MLP neurons of a small language model. Each row is named by its layer, matrix (up: input weights) and neuron, and shows model dimensions 149-297. Each number is 128 + 24 x the weight over its row's rms, rounded and kept within 0 to 255. Numbers have three digits each.
Before each neuron's rows is what it responds to, as a language model described it from the Wikipedia text at the highest values.

Description: Mid-word pieces and -s endings
L6.up158:149050149142096101123109089133144143118145142101107072137110168129153173164136152189128125154128132141118162095096144081155148139109126143145131126151126167074159131135132158121132140100171161140112123139106180116166137135136115131124108108128102136154120098164127090131065120073132112139105126109101159129116108115124154104128140095128099130101136110166057105125125138108145168105140132151151138143146115094100098147169178159133083129134117135129

Description: List separators mid-enumeration
L6.up944:145086107166106117128125142108136105101097148123086145132116092098119099147114114133127108136122120130120144146135146106077148123136112138106124121123136136078125116121121136147115118091154085167156096154136182131147144115118124104098098142135125124137122129115115145114092128163144120175111112127116077088130148132132163135146175115120143180138114124145130101139070115147113118120145139104096160106159158105159108086131145089130153195092143157135

Description: List item endings
L9.up474:117113111123111178152120168134109164092105132148135179136133131083091134099139106176173124179126113108163143131140183174114138116160122100104114128116156118124142092128109170115131145122146124175184126142118105098156125107132142108118140123153127124130098112098150127101088164147190139133106150123113094090110122136152134123142166108123126158169099110094148128158091094149112127128128152122100138103174149114092125156139130150104181136128137112142

Description: Source/affiliation connectives
L6.up904:123129147141129151118134114149159104128119121115138127107106128149157101132135121179115140127159104140140119162127113088080110092118092104130134139114087189119186164080111139111109122135160099105103139141117078143163148100060118123076165146152114146098160115099124078144142149106156121110152124099134150114090126130140097125094143124137149154111108119147121187145149095154093130130111064140108119144185131137110083117149154075138124118137115105133

Description: Punctuation after list items
L9.up392:115164115138121101150118129093165092136163111136127172143171112162144103083118154130120123133132123135133157193129179126129131128139123127113122149144087120099161105098148143150125104133075117130138123166126072146108102140122159112105089133110136129137139124136149120093080104142129119125162130104086087122135131082117170103111128138072152090134135116156098129119106109119113136112102174125108078135165145160100127086104144146145159164132140110162

Description: Noun phrase heads
L6.up138:107134169106109125126116148147098099137099176181136148126130134150111217126163142152191115155121081088120147144149144096146154108094136118100124150133112129151135120187145134109148137121152152098094159084123113108123141121155125153109131115139162077140162128114168084138081150086127142133124181130094152136104119143138134165121080127103113183142112085175114123130155142146120135120102078133110111124133119084124113159131126125124116132131109116108

Description: Acronym pieces in parentheses
L6.up474:160124093143135094067111115161108124118125180151144125128124142135169132181106109169131131152116134092112098100131103128140166106116134115117172106129126187122124124081147142133095084126144132149131161154113080138133153112110130142128100150131094111113102114133134121140142141068141125115134138107108118115091131116151152138125104091105104111149095142133091144115149141158104128140112155135123089143085128142112167129168126162135108113148171157121

Description: Start of verb phrase
L7.up831:174110142099138139133110104112169126118140097101123152168107115134128094133156102104144136117092114154117110069137139100146129107098115144116148133140157145096131112086194149103149102148083088084088124092158137108116120131130117159140104102115139103087141161169193112098147088126110125143106115120127123102095136117145173131142114142095109134109137138177174128160097124130140105134142126085167102133114089116118121102154167132166120175155140136128

Description: Acronyms and abbreviation pieces
L7.up995:136136139126155135143122146124166144144146129143087148085127139149102127142114080128125163097138123114157081123087127167093149094101121106103141116147153105146166106106171125131095152193174152143139133146140168076130140168105116173106145161128141123134124133143106110101160128126165148102136168137191109146153127122154171149119134120104128114152129147140119112140150145144111114151101136105124096158104181138135102124170137103107128088084132165106

Description: Field labels in tables/infoboxes
L9.up720:164119155154115110119120165112146100113141165120072100107153102169134136115162096151131135126093122108134138102142153153112143095117160097135135094159130115138126132150111138120166122130118108142096109068098148140131163138097106097147093183151116124138103095154112127166147073118110084166146107091143109112113144109164159155145119159139111145122134131117132138130122102120168098148130112120143124110126148138136133091109158137154102089155158149072

Description: List-item boundaries
L7.up610:149108084144171135145158122093127141111109109128144133109122149130082152108154133159176131126107132123121124142117157161109133133127133135087133146116115122115130095122102150085093134110130115165167135126098164128106154100089121106131147125125130113112090109100124123100096190173155088152131135122128094103115137148165130145147139104111135177141132151134150122138071082162099143100128142128103135118143124115113140112138108155149174147140132122149

Description: Years in dates
L9.up548:129143117118148106086139137133123114125117144131107166133145132177107166136104148119159124143151127102168131091131095102129175153102103114134132107123130094137127125168097154125132136142087150132109134133137089115139083118123116099176095139142138144124105113136119159117186127121125128121107102142155071132112166112134153116120138100139124132110146146109111114142136093177158138119151165123083079107117082138115113165147120101169092110130108114151

Description: Words leading into dates
L7.up242:097159121103136135168153130169101111145116122121133161114200119136142098168113116142145100165159097171161143157133117167123125130138119149097120124120153081133123139111130112115136125123145094106123097133140109099168119149128130133065101140132149120156156121087135092130133110102129115144094138127108130121125084114102129134137158190079108089179130139121132101130132127167115164176099156109139141171106111124112121143132163121139118116144159115114

Description: Lead-in to time expressions
L6.up655:110163121128135152133140127119136119156175128119136134157215144154088107172080129139149096142164130127127140092067164156139136126082112060097133130182154079105168120153143138147149148105115123148134104117129140124129111150154139109081060143141132116120135163067130098108127128145104096137124125118114137124135105176092141145111115118106102129151121122108135149112152122108108168139166114073122143179130135125079133162117084136143107050131134121152

Description: Team/event membership phrases
L7.up924:152165156099102122135138152155125128186152100139113109166121081133143136137108161161144093069115145093087129136080108147127133128127140133144162121125134162142120138085150106163169098135126129162115139082118140163100149107102119119144127094133138111074179108187146134066142132145171137148099137143148140151142134172148128143130056186153144147133130140144127133105114083151116110144101143128132116084119153179085159095117120153147125120162127141116

Description: Start of creative titles
L9.up109:144097150107105170154108115115140121133119155116125105163131115110128159150149147181137164124133121109164119148099132121139095105098097139103140131155078131116157137065129129158081136137112112151108128083104131117170156110111084112114085139092186118111116146096121147123115113149124109179101105179133155109140102071070093113104126113151139093143151129099150102126120142138153133156169117117130146090151120085108156095142113097101135094153110131118

Description: Items inside lists
L6.up545:137113095178157099100129106101143151107130117104150147115146070150109107097139137116139116146121129132107158130148141139091165136174150059109109136149196118115161145099169156103140140109132154114105102082107134123105122132146141119141131138132110165135094106124109142145099129127141114141109158140111127084133141112141121173111127118112132174150089119154125116088093127098077115127097105134075126135145157139162098114128133126132114128122132121079

Description: Upcoming year or time slot
L9.up130:108146120146102111169163111126061160120156109164132134140143162085136161134098111126120086156155101144144115134163159151149133137150102123112116134116147124139163082133140121107139142118116159139110109127098102129174124131105137129097062142099171109149137135070101112157110083194129142121094118132101116182126146121088103103107142140110116080109143134159118139110167076122135082147137119111114115124172121098146179172107096149203131121146131090142

Description: Standalone space before uncommon words
L9.up801:142086124108110084128159143156119111138124129124063127104136122093106149165141118136153117130128159136130078129144145137149141143127112140112097121108094148081150133137122120186145125137089117113175101124141106125117125107168139127100151154128170162127135128135125141156133119158127100138160108139130134128129132139172160094091145106125140157178118150152101141125155143143096088122151121167142134149106122119133101119153172067151130158137138110125

Description: Sport discipline names
L9.up337:130105055123163100157122124175082116130125158132123088111137091116123148162167146143134106134092112127110125116182117124113099105139175157145133130101133093159141160084154112131173129125172139104139110137137128143127153120143137115127123117126111090093194166155137117142114157139125138118119115145184156145105112140075105188115130137098150090159129121127164130091157130136142117143082099131112126137124123114117132143116128121129109128093133109116

Description: Word pieces and copulas
L7.up674:108142122108152107109154126116153139126132167070148131117117129123124164067114121136155106115097169100190117140115138135174150147121120165117152109123155152147155117141161092102046136112140133112094111146150124084103116116122141114085104110117105097085145179100122126123119135156168097133075110126141144124129132120141151147107133107100125169112102084125143166153133140154137112100079146125148141167145122129126103127089098127163117166156137138164

Description: Pre-verb slot after subject
L9.up714:138116100144092176123107113182155149152061132118105087144151120155129147125130112143145127138116113121136135156115114107114124119122108135135117126133100097112150125162158108158099112119119174094111125114111100141135110112145139107114087136098116160108128111153108152097063118130095079133124132136128106159142157125136140144144125099110164101120103117119144117101146119105155128146071106118156114128121122150132168152143119136090112149147099160117

Description: Copular linking verbs
L9.up322:129122109155086125153128136130119139122121107103136102130128093135163089165128157155133157074133158098115146110114150179171139093095154136130130161117117163131130130129123151184122136144114157084105094103154112115129150104111093078174135078123132131111127154103190092136141170129118125168095215128150096104090113154113143134114091162099137125134138068127124108137172137142129081115122152137138121131165144122108116115164164112159170129133099133141

Description: Abstract measure and heading nouns
L9.up959:137118182149101124144157133152143072124151161168117077147171104103088114121148092168097143092122104088153177114140127127111168155142128137128131116120135164125155112140168146102136154120151180133117115179131138136168149148115162109081131131149102119112130101103113139100121079129101157125149148132154144153108101117110145101118157140146137066108105133187154097137128132091177089174087184129119116126113112139120137142101188125147117144147125136134

Description: Field-label end before value
L6.up740:119127121144167115146139159123130108174119095112148139098186127147109156114117086181081120083126167119132113136173134103148166090114141096084144077131093100141095106112092121106090155122139140122104120134137137116110158145127150097151157161132131085142125086088093122169140116126109137153122151144141135143125084113136136133099100130130161083075130168096153135160164115142102130140133150128131138107123100118146116152144138172143099073142148136130

Description: Punctuation after long phrases
L9.up82:134162107120148119111103195045121095115130124122172107142141126112113128130146143074126192148174133158138132148107142102102107095117143134135116138136118127067117159094174121119121113114165137137118163107118126175122150147144151106140091121080115108162156123104164107118125096138154119170114132090153089134115127149150118128128144128075169126145156124160136137134072122093103141119167124156140099111103125121170110159090119087173121165126109098095

Description: Start of titles and names
L7.up21:146111125100136102121133143144149119116090149129113140130134136083126122078148088096120117111125124159096152111169130115103098119159102141090125139132126147156140112117132134115113149105124118144112125130114116101160084120137121085142105158159164122184178120109134075130103157166130096098139130139149153077127162113170107143114127137107129152128159151089134103100092146118132132140125107141085172105161090118124120139076128098115073123068131130084

Description: Sports and military terms
L6.up1050:094131119089135130094109122174141119131118155131125122154141131120100145129189097139171124116096131124114103127144137164131138116112124098125108125129150166127134127127144133159130105091112118131131114103141102118153182129062126145158155113135159118150103083142136128121121174123116119144111148106136097088127121149092141138115138123117092094163134118093116146121153124208091107129084145107118142154114131162095153121145105110125085170137096147101

Description: Table and infobox cells
L7.up1073:112063142139170100123112136104132133118121133111139122132146163134120093118142154108133130112174099089134171114144174093116136160120140129156129102144092133137120115181151095109111148140102136169122126131182129124110171151138117152143124153099119141111155122122098133138102137127131105155145146155145100108087115117111107153096104147147129125091085171110076132128099126132165114071136130107143124119125111134172147153138151141151135131120158159126

Description: Table header cells
L7.up1279:117138136104149140138093116080134117149134128119125145120166161102121166160153106155167163128154133151161174125113164126165194160111129132149136114118100117144126134155158141097144135110145116156101139091124198085149115101129111126091134137124137158143129125161112124137087135157116106127132124111108156116157114161151131136170131108117119149084131145138147127127111130103176133124134137076141154134128147150136157142074143146176126119152126116120

Description: Cited source names
L7.up644:141141187130119174148096096134149135128137120152145148107117111153110159100145106148113104158135110145119126119149127129113102077148101114107170138107090155143130127107116149131151128157143172109139148105132131108153138100159138114041094127172155112096146088134097125135105138102138118115100135127130100120133118188124146098086145146132114121136145143147148181140150106138112122157146086102106121116167143135132120136132123081179132116158094100144

Description: Start of creative titles
L6.up480:144121166122121161104122102168118133133134179158115138115144134111158140133151156193147131138099118105119139121145104118132097129150105116129173170156090127121118103133091138170133133121136133095066140141118160155121134131107077151120153104154190154123151124131142142114154140114130143113083145118119128113111140099110109141123136134080135165115157108107157122107126149149154169150097141099112167117166120128099124128156161114116162123118100132107

Description: Standalone space token
L6.up482:120138118100148122104157103124129139133139149129093152102133105119167124119148108129133102152122134168196113157123156134161155141126133103133121113129108124071174117169147096154130143170125150158097128177092145133094146114139179122095117130110135148131138106134099144112154105161136137149133124137144099080124141161145177134100162143093138100159136137090131101140111155131119129106103143153150141114102112139109125144123127143123078124108117121137

Description: Copula and its modifiers
L7.up967:145167112106108102137141126129108086129168125122153093118183105166108103140115145110115166075115140076154145166149123115133133070162158128123131138125100127155152149177134164119110137152147173100139121130123102171124117101114110077177121161098127112175099167145120189136101125137147109117079119084223131110143088134117114159155105102097144148114087122130122173084120138140114141155106140128078120160124142113118131153130139117122113140123151148157

Description: Predicate start after subjects
L6.up858:094148128122140142106122142154128129127144079119152131135163132159120157100114112114131164124091102114145077147109120133114134126129149146138102081138103116101168128121151126135138125126096159135115161157108075151108123141143142156154138110117098168124122154105119087154124167175142083130120116088117151120123126147071120067128131113119130091123123143102141076131107130121134132177149146131118145121131142120127158119115118147103163093142185115139

Description: Table cells, years, infinitives
L6.up481:130112154159127118170105145128131163134166122123130128126158115087172151068131150115105118123120137158134124115137114156171121125134137167139120149134142139127186098147106089137098129130147087096109110134093062138105156144128134101104104139133168115090105156117130102105132130177096131127093128112082116119152140078113130144135124145124143121134129130116098119117121127131149089119140154120093163151142111067138155134148164163145109132127131106160

Description: Standalone space token
L7.up1022:129086110161144098119166127139111119120082120100120139136172123129094141119193094121142137132128098142133096153123159125174115153173141147063137089136125138145116142134131105147094125121072123062126119117132112115105136110163112184113114144123137213128146134103118096125117113136108123103121118122129113095121153143090143093160142155093128133150149149151168155155108157120128134143114129168104154124095098128103079168133158122116158160109131135098